config = dict(
    n_layer=11,
    d_model=192,
    n_head=3,
    n_kv_head=3,
    head_dim=64,
    d_mlp=384,
    vocab_size=1115,
    activation='swiglu',
    norm='rmsnorm',
    norm_place='pre',
    norm_eps=1e-05,
    positions='rope',
    rope_base=10000.0,
    rope_fraction=1.0,
    qk_norm=False,
    attn_scale=0.125,
    bias='none',
    tie_embeddings=True,
    parallel_block=False,
    init='normal',
    init_std_qkv=0.0352,
    init_std_o=0.0,
    init_std_up=0.0352,
    init_std_down=0.0,
    optimizer='adam_atan2',
    lr=0.00156,
    beta1=0.95,
    beta2=0.99,
    weight_decay=0.11,
    lr_head=0.00585,
    grad_clip=1.0,
    warmup_steps=213,
    schedule='wsd',
    decay_fraction=0.723,
    decay_shape='linear',
    final_lr_fraction=0.1,
    batch_tokens=16384,
    seq_len=128,
    doc_mask=True,
    train_tokens=150500000,
    steps=9186,
    dataset='wikipedia_en',
)
MLP neurons of a small language model. Each row is named by its layer, matrix (gate and up: input weights) and neuron, and shows model dimensions 32-127. Each number is 500 + 50 x the weight over its row's rms, rounded and kept within 0 to 999. Numbers have three digits each. A neuron's up and down rows have the sign that makes its largest values positive.
After each neuron's rows, "fires in" lists the words (lower case) most often at its 100 highest values on Wikipedia text that the model never trained on. A number after a token or word is its count.

L2.gate253:472544563514485488510507553520473535510494519542508564575508459481531555539554460647579556460455514420428507409432463544511479479595516549461559535493547446538560526477424612436496508502476437507536504384483499453452398571503518530532578503536482475505521579505570516529515613440396496475
L2.up253:507481439500524490457502474655459467550529408445519506500469483499551548469516557526486580500607522496540471477451533516618555537527498424384489507486469476611475591439547502432484484514532543513494504567536516373524504480477527485530485482612553515430430522451448440544525630447562501529
fires in: "four" 25, "six" 10, "fourth" 9, "few" 8, "five" 8

L2.gate246:576508431495500541448489563552404523484469427486540595522560563442517506557574426464469541486528399489441518515450408428594443537526498580471480589499529580580446551490516430484551513465464399460512557568605516464556420562437474507497540582500469504534509520445503476519510510529517492467
L2.up246:497525436409516372474484505489391527512514465429511493487474529552553396482474503511507494493486605629491516464432425467472488565520401518456523546487456553459504507530424603570540518456531465564485551454460468508464474530530463434485521570522530517474457491532480510465500552552469501464
fires in: "has" 37, "have" 20, "what" 9, "had" 6

L4.gate2:516582552423515448500441527507554513437453581384490467597496600527513461568436438523545507542418480556416535496515512600474382464503438480452455521553542483474574490504433493498458489507558499458559506541520564460495529565526568507465504475508456464525464586456461557561432404423532388450
L4.up2:525485524501487453509448592511562559482515445486522506582559534494510582497439453533493595546509441556428400410495475555546448440524516527519429497504516422386506499527469464463522460406499518500546551499543549398536562469503566552419548452535478417526520506464381436493501436451485553505
fires in: "took" 14, "total" 10, "take" 9, "front" 8, "despite" 6, "spent" 5

L6.gate351:533446528414474571488457484481475505524462575434432505598521478478523391527633491509477537528505557546520445532402513592536406373437530517442490430485534575566560455422514462546479517557402554484502536444507513496523458500529434486513503520513482557495392573536509545515461475515513530503
L6.up351:501405499505438458564532566546460480516490550570485500525492483516453526550482470459546508569493543427605545546412474402462534443591406573535465464468555548505518508460594437511514436531460561448575436456480475534490472539548495597477484555498585463579515494513432499451529551525424521473
fires in: "they" 20, "who" 8, "it" 8, "instead" 6, "there" 6, "steel" 4

L6.gate52:526570490376447525468552502535522442426514544542429519485533538522594424545516556491503495408506530518551409582563433515492489458514452504534507568469414487453593465505573448438507403418481494489482511375450393497492481450456433616516482481562435562497518547594489433517608556411491488383
L6.up52:484531453525509569552491464489604504560572437411509425465438476563487427442513462432500551607444450580434449489489506572523541498485553539462530486442503507434509499493478497499540452497507522635516547466514478426548559443387462520532606434481522478557557502535484523473488448533575515545
fires in: "he" 46, "held" 14, "she" 11

L4.gate202:495452561456501546512497473536463525539565473472565498588550557517488510571512371449481499535510493461451502524529559537510539482492496582468565535447507486481390608468560594530514446482526446547466443568596507454477505537458563491486441554499474453559509549483496591562567502484530585490
L4.up202:454493504559617521571457513487529523537535485466447462569535547471557444511398530520590485496508489489515433456514485538532444528475515527508544478484513518526536489429518483480545462401468549501390487444473566526462497481604491444499442488429405526608562525430494480521478577507494438512
fires in: "president" 18, "director" 12, "producer" 6, "actor" 5, "designer" 5, "governor" 5

L2.gate55:438595526466498514525552451590420435477488516549519503582535502485515464516432368556489447483466460461504488516480530432561514440476516535583558511618535499486471486504598520538538529516543551516455543517476440488533454559429543562559573433553535523410466518508415528558492484532554492500
L2.up55:564553509509554438488489496519425473533582511424552511493429567540463537543493492491626460508505456514485422545503547456594439589470503445520466542563529525499459569471576488504574460637470471512504469410400482501522497378520455516485491450445463455488491488525452546571557513500488448537
fires in: "s" 24, "japanese" 12, "chinese" 9, "russian" 5

L2.gate216:459509511506466479456550533588577565627532532419534471551518508444391474451532527579509481490426443462541498453583386627516485546452497467449453484503492445533473444429496534493378520414479527544472569361455442515484467563479591464447508472527446395449547503557626524485486562441552469457
L2.up216:453562481591490452484510493532509483482457527513449501520476472448529504485551436575594527466420520547497573389499537523516545524513487473512454483457456484462461411504500481518490523523587554559544444432499520484496475470440515536479541525504517445486526520449628499459465527489553573428
fires in: "in" 58, "may" 15, "international" 4

L4.gate332:508524583492430410438608595541459592467534582520541569469489455504516439566470533463498497395511555528493543539485533475464509450512554502490505494512504616548494519489541507476505523493494553424466482455465490502593496443514569505465589399579491529478466594468446527619479495452509442476
L4.up332:482566555552557476465509480542436422489561481464431479537420444607588520531411506542576567491402444524512569504469457564497381509522468498504573459469537500535489477593534491554535501476484473558472558502475523518465526566456515475441491502424505595493425543578590445518363509529550428461
fires in: "born" 26, "performance" 8, "performances" 5, "olympic" 5, "newspaper" 4, "forces" 4

L2.gate233:570505448360453535476523569632436469503479467506480575483545477504553514553436471484454589563485519531500453505471472550476529428469469519461428444487384604478437459498426552368485483480552531487490414470452439585470462563478475549468492510563472546459469575475579545500551578509488432458
L2.up233:575490477437540547498453482529511506420397496491435592498627457540503450464549473474442539562524479534445480522516441521597601495457518531428496479444427502457533526506442472479463405472548462449579402569478551541519494566438512540438437517541578550408511508502559455547505405554535455482
fires in: "he" 77, "she" 20

L6.gate340:499501472473420499580504572562439523434599485519464379504578534475462506509584466538487468503541527536497537483463538531498530469575518489413496551502488549446411521463530492422490460461597475548546574610528502522559510466522526562487487461606489601497488555487529462563488506635604566548
L6.up340:475456433472492446493515434527449515510568521477541518584580569524418451506598510515444589526500437510439401457585452548514524426475447470409503544520505622412523432536586550559473499463555462468476562527562463538511458504453502422557618551545434438470487518510465397545567492489526494505
fires in: "has" 35, "have" 15, "had" 11, "having" 10, "yet" 4, "too" 4

L6.gate12:487658522489513468449492476514506470457423623500489524593493418466397537465493514509541505455576576491452457428440421540444589498466618476537434597442482439436503431485510495514470563538470479529432516498495493445585490424537535576528569469433504553461549531467461556567534448443582498454
L6.up12:535547490487566395435502491487557441559522421622490511524582547485555520568395536541506554594524405522530451461510436507482528482540479513497565479465572523519470469527459403475490579479423523490504530489534590521501516397519569479510504510474470498555557465447485475625444519449407548481
fires in: "used" 22, "held" 15, "created" 9, "elected" 7, "directed" 5, "produced" 4

L2.gate370:518474443397459412513552550472467547529550383494518553535544504506591429500406544496468439513552565493441539577485376522456570505617490494541465519411538534391605498424476534515476564577527430559490534449588510526534503504579546538440490570460536430469463536522476534537584503492528448526
L2.up370:471545504507468444602513550499572538405519482530469529487458504473461523480529480492462478532553531519485501530581474551422498515431511544479522465532421580555547539564448457456520433505571513485495584481484467486566509510483559528482502479501400505539553485489479516434481476552600494480
fires in: "at" 54, "episode" 6

L4.gate109:525523601463535513450547550519417450501529505412476484462471553504489512518462549481469584534511512506490454479434522487485578440561546408412467506571423486561506602531511542539550512556569574510561442462478437504558477512599590535575548535466573430627428559485413493494526498412470431448
L4.up109:499521494567571503542500452466519543575502538536487504492492544548496498468473611480487535551525530451417568456442484506449480462517515439559491459498481408529560567616519541544597579496540477566605463479504522452616453489514543582475588514477526434520557513556402499487535511489476509526
fires in: "third" 29, "second" 14, "fourth" 9, "of" 7, "next" 6, "roman" 6

L6.gate346:514524450374452413451533452533487426422564545464554439429526503479564550485547399490431491460518540468545451641564526531505473526544532596492493496511520496449524452444425586501506471432495542494466442462531509475595461543582509608558608468540532516473487501552497512547551433465505454434
L6.up346:438488444392508481559465499479443452539420485505503521448578541465544464414448515505457436519583553535527493508480441528512446495478508475515483533528590451483549466526488503539501534535582430470474563448475435486500458491523441576485576458559548580469514476545489516522489517510453520519
fires in: "art" 18, "arts" 10, "artists" 7, "special" 7, "artist" 6, "township" 6

L2.gate114:430566527446525587605568472490546408517517534503496415490542543472449499487494520537474585531542508454484539603594480518578415612490515526470534583521497502500473479474468526509547503385494466453518478435520526491518419486484565520460494538501470549443579611557518519479426488526521503413
L2.up114:531485464453607569521599443447530513518476458548467437534547489536508457463505470536528454555573434515521514626486498406505555496426510473529559561448422477485533494407579542525522496411491522522508493504527475530592411479490531568356435556541455502447511465472471523553481509534522529482
fires in: "president" 22, "david" 12, "said" 10, "davis" 6, "minor" 5, "producer" 5

L2.gate352:462552570448457427508566502515527493462470490487509603515481478486506581439450593494452474520519586462544503531464367553530480466529613484555452463450440461459544515490561463524504552404477456552450510423600508532433473512495525615577454465447472452428525496565516532531620479492527487495
L2.up352:482557506463452518501529558400504389650437433558449586551532418533500440438472436539536390442531572493528516551474496516473437491393510491556496421415510486536514504595469470503567464569504405435495551490518533553547472446578450512566510382449585512447424499506516520464554479497572557455
fires in: "team" 32, "sports" 7, "pts" 6, "sport" 5, "presley" 4

L6.gate324:542443513473470516516546576609485474522543478514465445560505482425596436423525450475511494432536453564543511493622524524530497557499535520493542453574519399544438534448563448603518445497366543474499589545439456588507491560534564498539512506521500435455482518541464545446492423450515459530
L6.up324:516485477505451523531467496575451485500463513454581461533491541486472526535474466501556557454490389472428423507503467497484454440524544437557441487459482558520456535324459491522536485505474606449478516439465378487529474497525559572339468533495473532556524472492506503466465554487472396566
fires in: "him" 46, "them" 19, "himself" 4

L4.gate336:468447564521549489529500534584332486488457525462467502615538554573549525477512468492512574522547360524515503538547521490444371561505517513443606508485473514532470542416511512445538509534551518506549522623444450451525495548451514495463467451613636518509543563465554509481512545489554471495
L4.up336:495479550521567442541547536481518551515565527529481479524468464507410483533602601463514547501485496549515495384514474462496454553526550466505406589535490491548445474534538495511378451449614520570456504539441477474530475521441560492359493521478529573451565520499491403354577591571514610518
fires in: "however" 21, "just" 9, "still" 8, "even" 7, "now" 6, "primarily" 5

L4.gate347:448476573472510465600495494483464483481527528471545521525558510435507555584429513527474478556414479486570520464489443560465451430502555496472467515461499466582459493437623510503580504399493551510476428551357602541473431530564545456566511468525548484548470606444478569494568493462494519484
L4.up347:479539482517512447463530558530473500538518490501438476430627436567525517594490576515546441502527478547462526483491547466547520509405501439518540357447467491595460589461375488479480510460510540567529570455485489496498459553448532506565514568494588363424552530465444475542551519526509461471
fires in: "four" 19, "several" 15, "of" 11, "six" 10, "five" 7, "seven" 6

L4.gate143:549433484554433569584531537473504490546503418502504486460570540579524480558480515367497516450555506553512497454549541486507497556504584460496517578448663534420428403519579391546494524537520563604505493566544388459479468560493564534533462484549490586537527510540438552545547431497514590517
L4.up143:503484565520512562423524464580529520426547543477396490568521548494518421494582492497543594463494536359412499556520500453514457476505540513504425509573509594484501505445503514408459467479579466544537472504421488424434525506486441454484541557501481555552475543563492474545505474415530545457
fires in: "became" 25, "him" 21, "features" 5, "she" 5, "is" 4

L4.gate159:489539595489520485578536550476519482466489504417471531566548415502562480522510525566348502538495538502490585470418441623557548491493504428342484475387536506427489489501519469440417532503571550526509493502481418475411489534513592492477550469596581533540474580421571509577521485578572454525
L4.up159:424496532518531531490449475534566524523463524484501427521514532626515570562412551441542492476515462608549517484526509550554441476502439475353444486566491460534413496518483523577532522430600448557490470432511520475486570551488539462419516514493485534483493560515483516520487467500490543521
fires in: "two" 36, "four" 21, "three" 17, "seven" 6, "eight" 5, "fourth" 5

L5.gate332:587490542460597518569547511458311505486413506482420481530516498452433585453510428417485586492450532550577512433547476425492469516448575502529452597475512516514421459439520569480452524546480604514458479506515521529453489568456493405574596469437480513455539552518499468470497509529508497471
L5.up332:524460443441428525536518591493383537475509521529506519477477485499482487543441476468444524457611509547481439535529498431442504569473491491478550569519429533619443531523494442466461468475576522488484405550535538438495530550479502525565525479476561495533454511530493525450494461523462550515
fires in: "other" 18, "title" 12, "example" 9, "various" 9, "similar" 7, "others" 6

L4.gate243:561499466414502392574475563486426387520516541424505420558546500433563424529416568538444491502423494514573521564503485524493496543453496515522432517463506495430453528506557506400489474480581494484553523447444513432479418603449556501470479454491499456552532552460501467560490483535502489502
L4.up243:478546513535482535598408461485356539487383445575581502556526514527532514536483503546514472552465398523559497469548518553474570494538503512463448496635555522477467555493530491505434476516450459544528458508486458566483520538519600521535455502396520482605402539457510434547574581434465486545
fires in: "total" 25, "different" 15, "took" 14, "several" 11, "subsequently" 7

L5.gate310:479492580455531515524470513460531596532440460519460471554514456429544555546526544547485574427595527575532564524558579526517541510468476492427436553460447446464564575510476510524538495390531503596442459447425487529550451528503539395562453476551523466511536547490532553489512421554546510472
L5.up310:448551530499587559511445565417412399528473483527485580421522393497599502475434505536455465537546435474487426552500554552493465495635493425483485511482499490527444468529542475564504487508433476529540482584459424549463525490554446520505590562436474511490523513483541523480466439516509493502
fires in: "career" 23, "three" 10, "two" 10, "early" 9, "five" 8

L6.gate211:454533575456447418440404523506464475449549440496451582528503514493515391512542475478547577461557435489528469519480430491474585658525522549560535473427445474548509497594585475509511510495533445488588549466450503471554517468534468493477551462537439598431550525549557486508551537442468444446
L6.up211:450445547520476513530544513473527522546510526550432544512481454504558415591476504535429549441427446513389500508511534512382507430487419562481515490503522526538428579572460535491573438544490477463471531467451504436507479586550525405529444535579434509516415508481491576659492457449519498473
fires in: "which" 32, "it" 23, "he" 10, "that" 5, "who" 4

L2.gate59:440514558494469609500529481539471456530457520547529490461537465457465528448509506581533512456421458504530516406512398501485476450516540473413544500502435441396564492484476520531539519479462562573454578446554426460535463493525531460576522487621619594546523589454506506473521492451530524476
L2.up59:458506603521480496537528479452489466470545477516499486509524487479593585456425381479514448466561519514472457477508464542451525473566539537522554573570496482477402472506586558498446462550497465552436551530399579494496430536446535500527539574548463470511572527536449377570507498482425544508
fires in: "women" 27, "website" 7, "while" 6, "east" 5, "woman" 4, "west" 4

L4.gate164:540477529485557429421466579524506510492616409540517489532599437493529557484530533486463469534571580529410506594519522485454440470540522467557432480454462511551532522511495500483477502465554425514562494537484519449460453544573571479539517429499517462589554542476453486460630499485499528528
L4.up164:478500415453561499447611466560524552521455389539626372495515517507596587529538424541593518470617498459486433518506399583519481503550586504496507649501439404534443529485541464567570596488517543572400490575555506583379504503541502511478504509545479526562552482422470524543523544463487513487
fires in: "three" 15, "four" 14, "six" 10, "australian" 10, "australia" 7, "two" 6

L2.gate173:447523541500508325477545402606505504507573438496476501456524547505485537577468480545518430473484467478560549587588625430466428608537537469437530515487461551538544554415462525517496520411587609472447411415457473501518447558555583529494567435550470473472492529423540576482568573567602405522
L2.up173:456515591529495439559458497563520505584616540478475510497493535526567562418534473568561446487432506486577580485556546462420474603548551456432482490602454498584442468500474530532462617464533524472533458375383509600550519500538532502534529527406538501493513511490482473464606489450517510488
fires in: "in" 89, "during" 4

L4.gate205:467482605416432591508551431551543487516493448553457429470555420439418541527484475546473433544495608448525490517556467482561514456530563501431491494519531487531460444474541478512464525535553462498527527477420467506509471443485627489505424469482516515518478527453493524517547648441536442556
L4.up205:492603540526465580565454388494458440555502492578541452469489486472543460503474475513434558488513525466425480462522596425493476523456529538559514532476540562564567441410445462543507542553410464501410508530461433451519509441530433389491579427538491434496563534635526458560580363502320506469
fires in: "south" 21, "east" 10, "north" 8, "west" 7, "large" 7, "northwest" 6

L6.gate313:535459492501581588451592495529534527475441518499495521487491538436549445507494481453489476523538487512433469534511510602575475538539579527412526518455519369472510548459506478506509477392599419571506519512460517503552454506546522506450609561612535500512500546409505527551509485516506455508
L6.up313:464488487498386482435435545492469538478534424370535374637491504441457502474418445511505458502516487523549477503531494466532466558498533449552524559505540514460455412460512568461527461533519591481527497546486516379464506619543608540420541628526540488473466519492507489436450378554600457478
fires in: "began" 20, "also" 18, "has" 13, "had" 11, "started" 6, "then" 5

L4.gate269:458498496518432493546473437532562460469493648509490591577538556483531512511396535543490577546495573425453510505503422502530586504502515554540568519484516472498492516520484489518520402404511513545525555461447369587506451549545543547533558439500593485539546543545559464485550520501521559519
L4.up269:522475501508501479427533496470482499466557477484484441440548533518440520480545508482476540506483471531563489571350507543550525453553549455545466543527448474463451567468466501577507546528540536563551434498410527448509511546464525550630564612474515491519589478464458441440577545485432431592
fires in: "second" 21, "third" 14, "2nd" 12, "3rd" 6, "summer" 6, "fourth" 5

L5.gate280:470489410466494454476553586476508523555502591464519456482442563487533380520454568546508611543507497572444510453551582519361472529497476544581612440467496476469625503489559531516511513376537547569498481558567461462477421521455438506548566525519490541523495569488408430454444535446567469492
L5.up280:541556552622529482597468495458528535504521460585371457448438497488528485418561475386560508463537465467425468464431567472471460444434556486534538522419559562511440439474503502477439474506477507377402460557433466453514436472476498437404517515538548485469405497503484431601516541568471463436
fires in: "before" 14, "began" 14, "being" 12, "built" 10, "located" 10, "still" 4

L6.gate323:488480497477590451491544506419382478484528559345493546477533511426404408544559546553471562482446533438441542438509454478456517631503508564619398457462437486578510506486539499417535488557519565470406493454588541533565457563480522492483534497504470555523424535558540423504544476534607511468
L6.up323:616490513558463404507513459481575566455570513475518567554555465523621278520531547477474478403535471465530480472499543490495521500496487486544482519455532584457506481381493535502515480566493499551508564483629481376537547443445529517395399566558415569478539494478490519569543454488602526491
fires in: "it" 68, "which" 17, "but" 5, "there" 4

L4.gate303:544374531587530600525475430596408490545586602517551526500625473470456476449480411499538504445556544513543484428560561509478511539449556544420488486528586579471451506469513452458503426545488423510545552471468516547476482649482407482578467572500516556474500533596454448608527448541452483496
L4.up303:452586475493499460538497552422508518474556503461396523604520549493500553508489546516456595426473535552447505520473474477509491504488457476544531460454497484489567566583443518480465469434508398566554482466457479456555481540474481412603525478442537486478542557521445383481483385536456583498
fires in: "he" 39, "she" 20, "its" 6

L5.gate119:486541508421462532473484512529436410556614505567445596510506492459458433531543513515475542415474465579545378520498489559501485506535522538539456616464413445447563571487538491421553458500529541525400464456510446549475492454517401574506517564493567438575468550472606458600589496491482546384
L5.up119:508472441465471530568487451576528546525500401485528472407570549462432469537445498496429513556464548531493366503491572453484585541556551510448470553544454530572423466404483479507517498484538452536461384441503388512499516516441435450462477590523458519504481482503566378467498490450489566525
fires in: "he" 59, "among" 9

L5.gate159:561464575538441546464454531519448532509493521530457506597471527539549493495567450480508624509445435608376421399559500527495499545478472499463553546519518544428545484496470428416463481429444515576470495557525436466536517503590466538516529515561528520513526565521549455507477511540475423477
L5.up159:520508479450409419498517475439440501435414512508463550452499631525438551556453472463547503496481473483511505482545450438517623509384508492497470477561393422506448448519507532448544504469533403484470470472449528516493580508527416526565533488530469472522468516467539519511546378497476591430
fires in: "he" 26, "made" 10, "guitar" 10, "had" 9, "received" 7

L2.gate268:486583413439551463569547483535492508467621460486488412369487528584437529556421464467452421542550554510543561424591515457450495473549530551486449524534553493409560559562522619500556475493457535552475436501505506565516496591606491500464458520566482471523565538516548540527604421559512439392
L2.up268:452522514505476461505453508416527489529483391546417463505489586446469528496504535492514481479498554466411507391481388464334502554512515417459510571508492484487498453568525475516492518482573477512475538518488494498538464509570495529414546550486600570577415517493483495559513575503581455559
fires in: "over" 27, "several" 14, "europe" 7, "every" 5

L2.gate18:567544499475509564500602556527468525475433484508429547494593492459526539540422504476452471420481532582532545442457448552627591519602464499500489422512437648473556438435469477537528434498549457440484549472533513464553434432517608518536494501602502467466520512416485473499609493377492516439
L2.up18:457452492480472474435542438545585575433631487471454512546488579463485568445494450547471495430491497502555432494490510503480524403513566588515569524508403476473497601418485510466419569603502500554444507448554498486524527495454518520580493573489472464488563509577433484495486578552474501559
fires in: "at" 92

L5.gate72:432478428398519536470468518549523564494539484551413534529565472499497485531535461523465556492466499560476529533434440529525588476402428532449574522462461523480540568503531553447480519416396471526502576439426398464538459521506492485512518526533456511547583521465555482509469440468515558450
L5.up72:528481521549567502497519552465524466510492533525518561475482445548454481535459452483483416468358545508509421549457493505449533505419440518583436471528482502462413478460492622483572377533472523539472451506501508375511449463507485497491413472612484491492471557482507443514492453542474571484
fires in: "and" 31, "who" 19, "they" 14, "michael" 5

L5.gate276:553507524488600520434516452504486420515555461442585521536575477519504504647498478554516476474441377463435485452456597548489512505476468498516584515445519610503443553538529474495522463489535558513428389622493510532526408559512520518514434494515489511565437546547540649521548560514493498488
L5.up276:399525481554560529538571454482506478510508525443506505515544586533525472543402562473585478507490494463580518492519447577505417598463504449538476433556450580487568453469498533561460395483511605519520531466438496464385464505561539505523432501472448445516380536527538582473487503464515488453
fires in: "performance" 16, "performances" 10, "announced" 8, "see" 7, "commercial" 5, "source" 5

L5.gate372:416571553543535382484489493498500489447546529566551532549506560548537498471479430463508516602517491439492447505509608509427483540470490443479441519520427519447458542500463622451417492527613562589498480523452629477457428484516489508548535498476539521600479593410480556602511447567551450448
L5.up372:518505502504440496408461455457510498529538409538470486494488462604553558543514359539531503514540551545546536449513530545473487452456479458429468450460519472435476382480554587492449511407479491514456453521465568415482539457539457497482428449492417513492525492514508473454465464572570425431
fires in: "due" 22, "different" 12, "conference" 6, "decided" 6, "reference" 4, "occurs" 4

L4.gate258:557514550350498514475505476493452486537503524548477535571568461462473509555443444499516492529576572490503559486591502481418456512536432520584495488528500467547545499416456567551473524451482518560548605455575425515573482548547517518519527588540452603515466526500537432472575510514442498421
L4.up258:513554449474472539515507452546564531564515502600497494493575474456504376494574482544578490453529609576557536457507439510468526483458458512534405484596517541423495435570522552582488613462623422552498525442503486540489469485502491419503575408454456545512541492553478511466480561437472534493
fires in: "at" 42, "on" 12, "by" 5, "to" 4, "hard" 4

L4.gate3:541514450467483479495586504488512522452473589497448432512487456504483516462488426502512517542486419456501436497564503477379538413438512553467453471405534501497499495508529530404465448521539547551506461485625470512447444568398503537516495542496561551496495522485493477518454507459539427450
L4.up3:520437507506522563445521528582550420406477461502438440514400452488404604562520402563448547460523496516591425461492489373501461475479503551539516458412421448537457503479546442462470438483516497550531570486502554526496536493483482485482488465552522491451508495545468472460491435463544526546
fires in: "be" 44, "being" 9, "began" 8, "before" 4

L4.gate54:544561535461448597426539477461482508497491473507553482456516527496566409524504482518466511573485539536543456488614491599493454458456509456508504551455526489496510465560461516523554466513471594459505454513501510456504472456571554477484500415612467513553584557613422556626533544499530466517
L4.up54:421527553532588582463362506482444547550515588542477527551505495491391508454543528491421524419516547536516522518531473610473462477520479466392461479444486493555452567424495559485497509604513568532513493499473437481396450523496532539543517521506507476484481474527501494528466483570605533509
fires in: "january" 15, "october" 12, "february" 10, "win" 10, "september" 9, "july" 8

L5.gate323:423524501443382580541514483483468486545581502489409495421545493427531492564575483534532538414561519596504391559519443497488477495639521548525491574596484444496538449429587597532501458570593527524466476523540577458525451564533526523548527485557517476529522576501564431532464527448449480492
L5.up323:512509468465478449596446453537468537542570461523506420461603553481478502526505484558477526454460556481503537580573553517501484570525475636510495517539481434544515487490557533488395521584428491512435482596558521524567510517474505477619488444479540489436428479450507556575455514479474513543
fires in: "art" 16, "world" 16, "state" 9, "artists" 7, "artist" 6, "south" 4

L6.gate292:547480600480510468445433488508551460430534558540473474523455608459490538526484465567472604471515489484527514449543394498483497507584421577517562599498476485483487478495457564475426542458488439459402478503601482579539409526545556578507504517487487513548464612396523456512430467477617534459
L6.up292:526546462477453450497497505540529435481463507514494438556503460488443505681479480597443441587461547473485545507530408532452610521496381534434561481506486516488513442560428549481458505444505423510478418425459475501489446598533585535537489559436490547495466464527548484481436547556567457479
fires in: "david" 15, "romania" 9, "episode" 8, "japan" 7, "davis" 6, "match" 5

L5.gate66:521521496407483507522470405538512555503464529514561512549545531495510504562416437488469470543425500517522525511466529462428441503441534532543574446439373478406580533497498528557595566496505497505563514462502534539496447532457538614594420497499401561474532542582536447497550526571556532475
L5.up66:540599420490505482518469557482456445462520523510494659539546425475529463522501513480568444496501421554571419535482422491482500418522497559506455597519428480437446496561439540501422471523549479602483501508525438552493529460483536527434534571576495481492470496481439486531548547616476545496
fires in: "on" 66

L5.gate223:449537419605492535510490511610513464484508457500458493501575583540493431535465522448496506515548490525606434470471476499518483529516474518494487512531510514528538515425564509507512541513538406524482485475521515397509455500483550548571407596486543518439429488479407440634567488494447539387
L5.up223:431563564455564569466453492448437517508540511543525619562519466471479534638454548543441633485452538480476552523503406468506463425526498426526534509601491493509487491484554469507435510460522479486490492487488513540498464545461534487514545502586535424485414589446558487515580523530476459463
fires in: "this" 35, "his" 20, "it" 10, "the" 8, "its" 6, "one" 6

L5.gate10:416598593451531444548507501493485348508487592440500496485587453538540534531576488500446548506508440494631439572594411519601492523474553515467368515493419498551503584498549512436447445482506545588520454467542511478559451561466396487436431405373521540461505567493503515505538445482468391479
L5.up10:551447486509493506530515439577571480556432502573555525500533567522456527541500485606434457450538462479519484551420566576496433421525486478419530560481606533554369481499544585493537480528564442565513516543558480449546547565497500526531519430556533485599525506574501431539435475563445550560
fires in: "several" 15, "total" 12, "various" 10, "some" 7, "six" 6, "seven" 5

L2.gate274:482530459459525501540566547495435529488496548585419549496543503478561490522516459479552501501589438478512462457516541435456534480491546500552428551483460516483533473556517484459586437432478543502485487545440457465462474539510452426452566556620508416481593518520481572517531406456513465424
L2.up274:577567417437435527564365534456468585514437508397438493549525545503536523500468400437515476600542517565520509486540516462503517516531459498442528527403466522470490442509528576464548505492554490522512430587528475587519506551480512536510470507492453547470578487578453432494552459524543554481
fires in: "have" 38, "has" 35, "had" 17, "having" 10

L2.gate204:375445503507513507415544412413518553541500490575503484484543477543480525604489428458497468504438528508533612479466547444451607485534508512530485478535527411451438546478491527513511482552556512532453443498513467609582442571520462534562487500496477486459466517415528468480557438545490598534
L2.up204:495423436496502483542484481555383557543515562482440520550569511472538505542467578552499573451512545547447443541572470522505564580529533519487469466416575546547492463485537433520518465497454452476474482514495431514477473508470482540481542522500569536469500499505527556514593465489489401581
fires in: "total" 21, "several" 15, "events" 7, "every" 5, "existed" 4

L2.gate142:565557545530575614421519448500583564574539540517561631641492569509494532497454458474547512452508441600494450379433496508546569506556548569479503495476478435491460413466477460573605482425504538469612450487426411477487520541510486446500542538495503556510532582467501486467643507495434611488
L2.up142:549516460496536525445558395541513432536466522444501431581429440536563511499503477517550470458580452482478386469483499437576464523514494524550494437534507456534488467384463476527522521495466444622462572502456456464438455464511490483534432444490470556430483515463524485481451544520499398524
fires in: "president" 22, "director" 13, "minister" 8, "europe" 5, "mayor" 5

L2.gate174:481575505496494491474444574451486553560519503481529554591505620518545482607406494496511499542428537486486519526518523552457502579577473529491506531650535519544481528512456492483506533426553484522540439489520512386481492584416515531480506553618523477549522535479496570551530462438519426539
L2.up174:515532473549566480444468549461387502499461489533462554488483500560567569513487534400461461508382627452439477590498532495481465507590412495484552545551590438497477517411459579552551468556547529479461454482446499436515516401472507502513432529522426438488494524460477562557581444571474496488
fires in: "county" 29, "country" 18, "surface" 7, "architecture" 7, "countries" 4

L6.gate118:506495539470515487443512561456478516567563529498518502380555490496499567510542535581413555555584472363562496495474527524470469539481514564500507572558580451505532548496493576552416514388450547455477490486428455477451518496482486413511460418485469489458458580521455581522559554521458534485
L6.up118:534392617521482535562464560584478523492411485572462491511487485481521430498469475421422560530456464566477540578511547493503547487475480525387540486583500566511473559517553488527538572471530575476501506424505440385446473480511594566508585521522542513526458455491551437462498492445479555511
fires in: "such" 24, "other" 21, "others" 7, "any" 7, "southern" 6, "further" 5

L2.gate194:459586566502516528472506440468514443620363437494496550447544494529530547494540434492560513523506521397559566471510396536502420485485469512530461539539444465575492401537482490513547452419482573446454510530514454497495445533552524486417523453529506617520526558488619461461483500555494525521
L2.up194:551528515523489503531476516430499539495501451463438483510539487472506468488513479461489466439543451603467451356475576547460527519489516509618547479563465458479557544536562553564533468527534462511575578513507533458466507515493416405492560537507477490562576515516481440469568609514501520469
fires in: "however" 24, "high" 20, "now" 12, "show" 9, "showing" 4

L4.gate101:453494492541568549552557501502523440558542455549483532514523520410375513474493510522541500475469537468453519432465374596493512557584564479462441500537465507554490483431458487562466524370457513446531557462525523463465481605476562500498615547547639549528480566477543512510502548518516476538
L4.up101:482410476497476465575419509474567470528471468463572488556495451522430519554539456560576542482462429535505501461508561452448513510526503569506573512511590512518386477588505466481493460572569540590415454466479526561577501490545555496560518501420460498506561529412532507451529456534519501493
fires in: "election" 18, "october" 11, "months" 9, "november" 5, "december" 5, "latter" 5